Part of a small language model's weights: no biases in attention or MLP, a variant of Adam for these matrices.
MLP neurons of a small language model. Each row is named by its layer, matrix (up: input weights) and neuron, and shows model dimensions 0-159. Each number is 128 + 32 x the weight over its row's rms, rounded and kept within 0 to 255. Numbers have three digits each.
After each neuron's rows, "fires on" lists the tokens most often at its 100 highest values on Wikipedia text that the model never trained on. A number after a token or word is its count.

L4.up397:150103114167163114127175159130171123113146136063194121156141126121095129123140130132129132125116140082170146130184092077081148131182150172103187124178131157140118162174099176118065143172144145149138101096075131135128143137124088088146129118107098140139115053155135154109082163099181114150042108060133051139152107107166126143146127078120136177142123116130182196077163158123116148125085092127157090147193141093153101121140183058148164139159091118151127096105115128171131086198113113
fires on: " =" 31, " of" 9, " or" 8, ":" 6

L5.up114:134174186122171127131152128145116124205159104086098102190133119146092143142122162183131116034111138116134118167100173128125100107132143145179109107135100085201150114098107154185132119134207124121087170107131187086129109163132105080122113099114093136147126129141111106143124102096171130082104138136164189169143112128138130193121128140126163169164130152165139171057094054111112235128105176133099154085133120176111098088060124158159131153133144112124125143123141166087145146074097124
fires on: "-" 39, " \"" 29, " (19" 7, " by" 4

L9.up85:119088172132114118127143149186113119119195152133101093141157166159166178113088118090132121101096114139153174160165122147086134125140124144147109101106138074149147115095144147206145147063135131085147180183113162113088106141094127110135101140160158130119143081163115172146088101149160108156144157187160170129166166114131190090098135156136150137217117140164107181051127075130126148130127149117150160080133132202125096130118091123135101186121151097094130122151089254156119125146081097
fires on: " /" 19, " and" 16, "-" 10, " by" 8, "," 5

L4.up283:127101217086173089144111103114126146121154141096085135174081142158088122143166143117110132115244142210088065131123109162141081109106138141160110151130193098137133174132145130146107100095105154150110154165176159142105130113121119115155132100116110094170113142105127139024199095187135150115132230103120145129103121152192116096148126179151083138158118049146118090147115125124148145067147119167092131122120158164152113145145072122112133094131147127142108123097103120126092084139109107
fires on: " of" 28, " about" 9, " that" 7, " Preced" 7, "," 7, " Succeed" 6

L11.up635:131128127143127122123101103089104141069072167174169116073150106100180104177145138133089141128133188151140145080120141122146173170137096132107135165056115145114115112107157083128161138148160102136146079097183113130119117098187148120114166111120107126136164138142158218167156130106052205150088122083181109170148145152146124118118128096140107111146094152170122072143149077095088146141140098137141128236107143043093145132118121116143135139089155162208178136177108144134174115126109155
fires on: " also" 22, " and" 16, "]" 9, " of" 7, "a" 5, ")" 5

L11.up218:140110140124184157127128115057071161045082111152177073094161130139115147161097146095084153092131144076139185066129153131134131118131114109134112152113115120112094167134154109114129143133124079126108088106154054147110150089142168102151191103119147116156112160217133168122110104114101145140117098134163065098133115199124115173114148148153125099167131115136130141118186096086120120174092160117110134130076141064067107109160138157194176094206109105214141140118102116141137088112169137
fires on: "]" 12, " this" 10, "In" 9, " office" 8, " Succeed" 7, " and" 7

L13.up416:168098133127127174134176144134088165108146129134148111131143147039125167136157122134148154114100152125151106125116105122112138206102116096166078152067134108131147124099136101091167120175136124145138095151064126169122042119104133200114108153066093096077133118194133159120121070135126181111101103128097154041202111174096094142116159168128121127145108163097169224104115182129104180112171123126123144162110132106105145146142138142167123085163082133129181114149143123106083115083068115
fires on: " a" 29, " the" 15, " same" 4, "'" 4

L11.up631:114111130158128173124092120085122138132078088144160078113142091077147099158143186151125140146095170131094154092085136126180143127158134118174097134104151106136108101067172107141146130185204068136071072114132057157129058117185109141133133119129121142109130172153172177197132144123076197125128080072181121152121115157164094166120126151145101127126126135162093069150118090092129099112139100104111120228116151107062132114103140106136128122105161092184123169186114142133167135111157161
fires on: " also" 22, " Rochdale" 10, "]" 9, " very" 8, ")" 7

L4.up389:146095071094192111104114061090136122132185120070107120103100137155103128111115108158172131201236144132066145137085204198176116092062152109135130115164177119123104136155133097147122127168157096176097161174057133118112124112127089160117132130109160097126175171122159148074112101115187159169122117098106129143106139130154105138114100135131103103168149149132108087157093127165120159079138119085112181139111120126133136114156156153147162080121123064143084083177071169157137116147142150
fires on: " than" 22, " of" 19, " about" 6, " who" 6, "==" 6, " if" 5

L4.up352:191133154098220128134129095139152115128169135053138135118101144131098104169098164185114121165178164172103115139115138149164047123088142177148124122132188141176134130112133140130142117162151105170103112128107169117123083103105066135172183112112107130164126056125163148136171130189174163107147139145174133160159129136206089128170102134151114180161119087099124043112118113126151136094106130129090145150116186107146084149200185100131184086119120080144123149147112165086130114159118156
fires on: "," 42, " of" 16, " Preced" 8, " that" 6, ":" 5, " but" 4

L7.up88:092137084211130184149110148179090142150097152077138116138083123204098108146119086142160094143145107073163106124143147108115114128137121124102140144079135110138136123151105210120078149116000133136123168103106158145136144153099188118132135163141097074131145086163168123174137172163132149106079139168133121128132117084138193129136095088134120139140111146129146185090111130103141132122106105140175038186181100135138138141122144117155146147163155191153147132141054096071117157152131156
fires on: " of" 13, " in" 13, ":" 12, "." 12, " to" 11, " for" 5

L7.up344:130088081181117158122117150080093123095058090111165095146202110150155134158082127118110149151102094029123128098121127116144159168118093128115078157133108146080074160155151104117120145132078118167126113104105070168151128104160168173138132131108137128150149111148182169152090163177083094132110099133122064081137128139128108196151119077122115138134121142081126160118141143115157044168104137088105069159092135118132130123157191181157172141136115127196122093133096122032145133107145165
fires on: " also" 23, " of" 13, "ed" 9, ":" 6, " at" 6, "At" 6

L11.up140:128141118108175166097105113073115152078117123134161145129143138124180103157070167151078128046149153140133160123136150123125131177163123145198071127041119131144115092124132122105126180141148074121096118100130062150146129087157091159074107110076113146185159124135167176143116083126080132166122091079092124130146139175181077154109119069137121131143085136188122087094152145144138108126148127164108156211109120122134180115157152121130171110076178179172118114155061175113127088113096155
fires on: ")" 57, "]" 13, " with" 6, " Total" 5

L5.up370:149119167159148139121141092155102107158157106100136139093135139213097129165124135175127132131186109128115066152109066157164081159063116124141145149198199126186118154127094164112128074093207143131127124112137204164125137105101123131132124112180104108132135107120162138124131152179143130142150126198098097098139133119194149114168131158132092180165126107133184116181075188160125079077153186138109139126152150080182103173145173081147147148188124130162167094151095119120106095151147151
fires on: " of" 53, " /" 11, "=" 9, "|---|---|" 8, " that" 5

L7.up586:058082101147097182146113138124094109072087125158132141151221116160132088155082091122106067128146064106213127118163102119159158158131104143154139161056090125137099138126077204169114115119096119073122123115060168185163135116121161122158145128129133099151109104170175085136140158110086092143088148165138200135125104100121155136119175075140139091193104095121134141083101126105149107160122120124134092151163121110110179125095146144143112163151115168209139126140108115076135171098135157
fires on: " of" 31, " as" 29, " is" 15, "\n" 8, " also" 5, " he" 4

L11.up245:115133145100085174132105161049122157112110084137189188071128165165133139170108111151082157138140158124144129106157097137095199117127117132179113125104109082160219085139129104163142127129097152136076150110092127157133055074120105101124185089183121104205176149134136127153121146067107130156116137134141129094141111151206159103121085158117121134107161087186070153145142128125168097116162097144138128202140126076113110083139130153142153121102111146127148110147100160146093052079078149
fires on: " of" 51, " as" 11, "." 4

L13.up148:152135142121097140126148132128120160132127172116114065064095121092091123093138197210141089126094106093203092128151132100126142207081111152136095152210115103083174118131139095115117163083133135180113119186151170134157085195095093122114108166111119104114124091180168123136128053150178124102113147060061146084143109129133172135123117082151115123097097160118133111087123130155160145137116081130085173217128144088118135152176136114119095140152108135107153144185134104141154131119121070
fires on: " a" 36, "-" 16, " his" 7, " their" 5, " the" 5, " " 4

L4.up407:179132000092135145083149095071196115138161140085119133118117130166119127110084108205111107120185143158102080179116090150144081104102145122115176126143163092162079109144124108101156110164148129117134157188101182121130085110107068160147091125102130156125131166134111110098103101102198112100121098122056136154158151117130116091132116125129119170124134144163163084135117117159145084073131038097119150099135085099156137132120091055119129112140125125121123115149074138212112091120122141
fires on: " of" 16, " football" 10, " origin" 8, " way" 8, "–19" 7, "==" 7

L6.up574:161144143137147173133150094145154154159142155101160101109115186146112160146113144155134134130109167065089144124107092120141119124145171129129158108183221135157078160182182111126124159187150149159087100160091076137129104133103103097137110112120074099142148149192121154163110140134143147171142093049148069143132127110155155146138139152134126161138140121121130107116242146144095117107119079080107131173154141120095133130122145106150160159195096109124125092148066084165152119255122140
fires on: " of" 32, " –" 8, " Species" 6, ":" 6, "=" 5, " un" 5

L9.up577:184155193094158097124114080182084139110174101139128139155127148147156136125067140118182126068132145142118159161136135139107074146127122119168071070112142162141119085108145130149150127055128152087115160107148152096086116084099078143112138071166121108162150139128076143107169122115139147121164141111133192110144179161180091087112136127104142111134137113183124122093132122134103221101152079136062153105123085169215094149106128107187113111146153170121178151152113212127177146120092095
fires on: "-" 24, " there" 17, " There" 10, " United" 9, " by" 8, " on" 5

L4.up361:140111199118161078141178075137139124121093138088158128116118120116063140127055146125075122104095147087158136179132140099072119138127167149121153144198093106143051144151084132151131150164136112161117098184147160119119103147125121116146114122088096115105096070124128117031110148164149123131160133111091150122134127107163190107137107176106129139134190093091156144092184180115103183094120181116180093124193085144102114121054055206138156126113109174151157134137122142155116118138118093
fires on: " of" 18, " K" 10, " Home" 9, " dis" 7, " to" 6

L9.up215:141162104135088136137098110081173109174122109175161106130119093111123214100123173127109133138141153122169118083148164113186138074131124101150088091132052091089093147166117154131117112184104120199105093157125163134174116169098116122151160100139100145122107140107129099163111122134119045098122110146085154131214150152090147067096094170136172107110077164166091158137125117152171142090099147151118124116109140069163074193155127085115111090086129148133141139162032156126116155151108072
fires on: "s" 40, "d" 32, "ed" 8, " the" 5

L7.up312:126172139114122123110125132106123111108139078107167139093100122090163183090135188126080128118140136136141163111142115052177157068135113077127108080133102087122105154175117136151072092146099148179061109151131186160210115143089101117179168124133120175116128134124110126134107134136119083121125103146090197098181157169117126069114075124125162082130081183165145153169120075133156110105101098179144113119125138079140092208136123106142092095085121162152092186163054155122089174127103121
fires on: "s" 65, "." 30, "d" 4

L12.up410:112127128119171158101095092155166107133141116124188106091102132118166080147120147145100132084102158091200137073126155106179160136132107161168140132104112139148136098152132129114111124159150110091105118122118109127146108147130204140146177023126108190146118100154086126152159112097101249106058152135174120220117154152142126099185104125141119118120129140151137068124091118115051093099147175158136111127147141069100143133089114113155117094085095131155140102174163064167104166156101135
fires on: ")" 17, " and" 16, " only" 11, "\"" 11, " to" 10, " .4" 4

L9.up361:110110096186132204141148135104100138090103129130150121153191138143185111138113129090162080144117092081122115110152152148179146158113124120124124202100129172116111206139162089101070120101096152122125114190050143146165155111157148207171144125148133117181103143177176143145156120152118108169103110124132077125147118159128099101075192088156173110162107121109153138152127127117186173196194126099134108124137130186129144153095170144133106078152090151190111105107100063129164117169135159
fires on: " he" 19, "}" 17, " she" 12, " =" 7, " of" 5, "=" 4

L12.up480:196120123103154118105151121137141112147190140115136063162121156201102137116108141098155133152149136151100113170161119168150075114107199154123097077190201104144151096099163135106123148124114120131093159181136130107077144096094037129142128083130090139128183071088074126124059137118153132200166158154128217096163118126151142094122094204101133142111156143146148151109125134149096170064152142097073161110124127147150095133143118069094165123080116106128134090127107149096096132153099095
fires on: " on" 38, " On" 26, "On" 9, " there" 6, " International" 6

L11.up391:111125168101190140136141146134148108149098175112138123187128146119047197121112099099064179115149114142174179144221095090135091112113113144137145134196188101147067175141103137135156164133130141202125141213152096146107096137117131110118134107140115157114131120167108100101100165132153101137155175165132170116120076089130137130135091155088116150140188111058156091100120169138077104120095157131122142089145139137135082116125111131140148153128085068090190109168159108081103082193151118
fires on: " to" 61, " of" 9, " March" 4, "|" 4

L12.up261:134120155167161167128182064115092141138089108114129084145185099073179139144105113162105136149131154080166142108124127129182145145099113113125129149134093077134078132081172122155182115180173046122098064109161137141123069125177116167111124117160134195102150149160127138123117164132102146088147105060146085163122121174140086163154118167106145120134168139154137078132095114111114129116129128060091061176126154034082098113064105145134107094088119125168158104166129129123175182103124162
fires on: " of" 28, "ing" 13, ")" 9, " also" 5, "ed" 4, ":" 4

L3.up152:153152185118171101132086084138145151097165112106158131076045139108080090180133132136125127162177145184098060107125145165165076114105145160127134115174223142125096127089124192133095090097084136111129131130138153104045138114100113142117130114123144107139154128090125135058166134180127167146160124133155166133142113131195128123181091176139087136081152130086139103170092197138107140067155113114081142176137123156172107112138146126103147110174102143159133080128085100113111129218131114
fires on: "," 18, " =" 17, " of" 14, " 1" 5

L9.up638:149176121077197156111154073139119123169130131115172096163131144111114174083183167149131113160141121124088156113124115096172111086114130136115138114098119089097077150159083110166044106144137146115075127140129140183183154170090113132155142121151086182193100110095116087143118166118104078126150110140110146113146198126089116123074104176155174101115079157182067111169129147098136151034111101170169132113126147058117109137159178147171150145115124121143143174176067120130093101092150132
fires on: "s" 39, "d" 32, "c" 5, "b" 4

L5.up65:137130126126190093144114097121130085037166120149189165137111138124098099147153128157113070122151125163131120064127197137187096145115135171133141171102185140137140226086091171130089100099200146106106146095098164125085123118135115058130129114102141112169137121101154118137156105140139151096090142099153152166123088119193046168133114112143087110195088105126155094138099175092119167098134093156073137172116162133132090085111163094100120096151112108164165135123114147148139083181104167
fires on: "\"" 12, " −" 12, " a" 9, " 1" 9, "," 8, " Preced" 8

L7.up26:072106097195144183147128153119077093137061115088097113148167122140131143137089141089120160114112114078182169126151125097124158160094115135110091134099099116076115197132106048132109162100065123132158128123114133165116154159181174124113113115118075129134163106170152159157139113127087098171087154148119097152138097146115154191092129127137112100201141138118178176071127063116151111186137190082196082114151133131125142108130133234128164120172164183153111103130131097113134102120136122
fires on: " of" 52, " he" 8, ":" 7, "'" 5, "\n" 4, "’" 4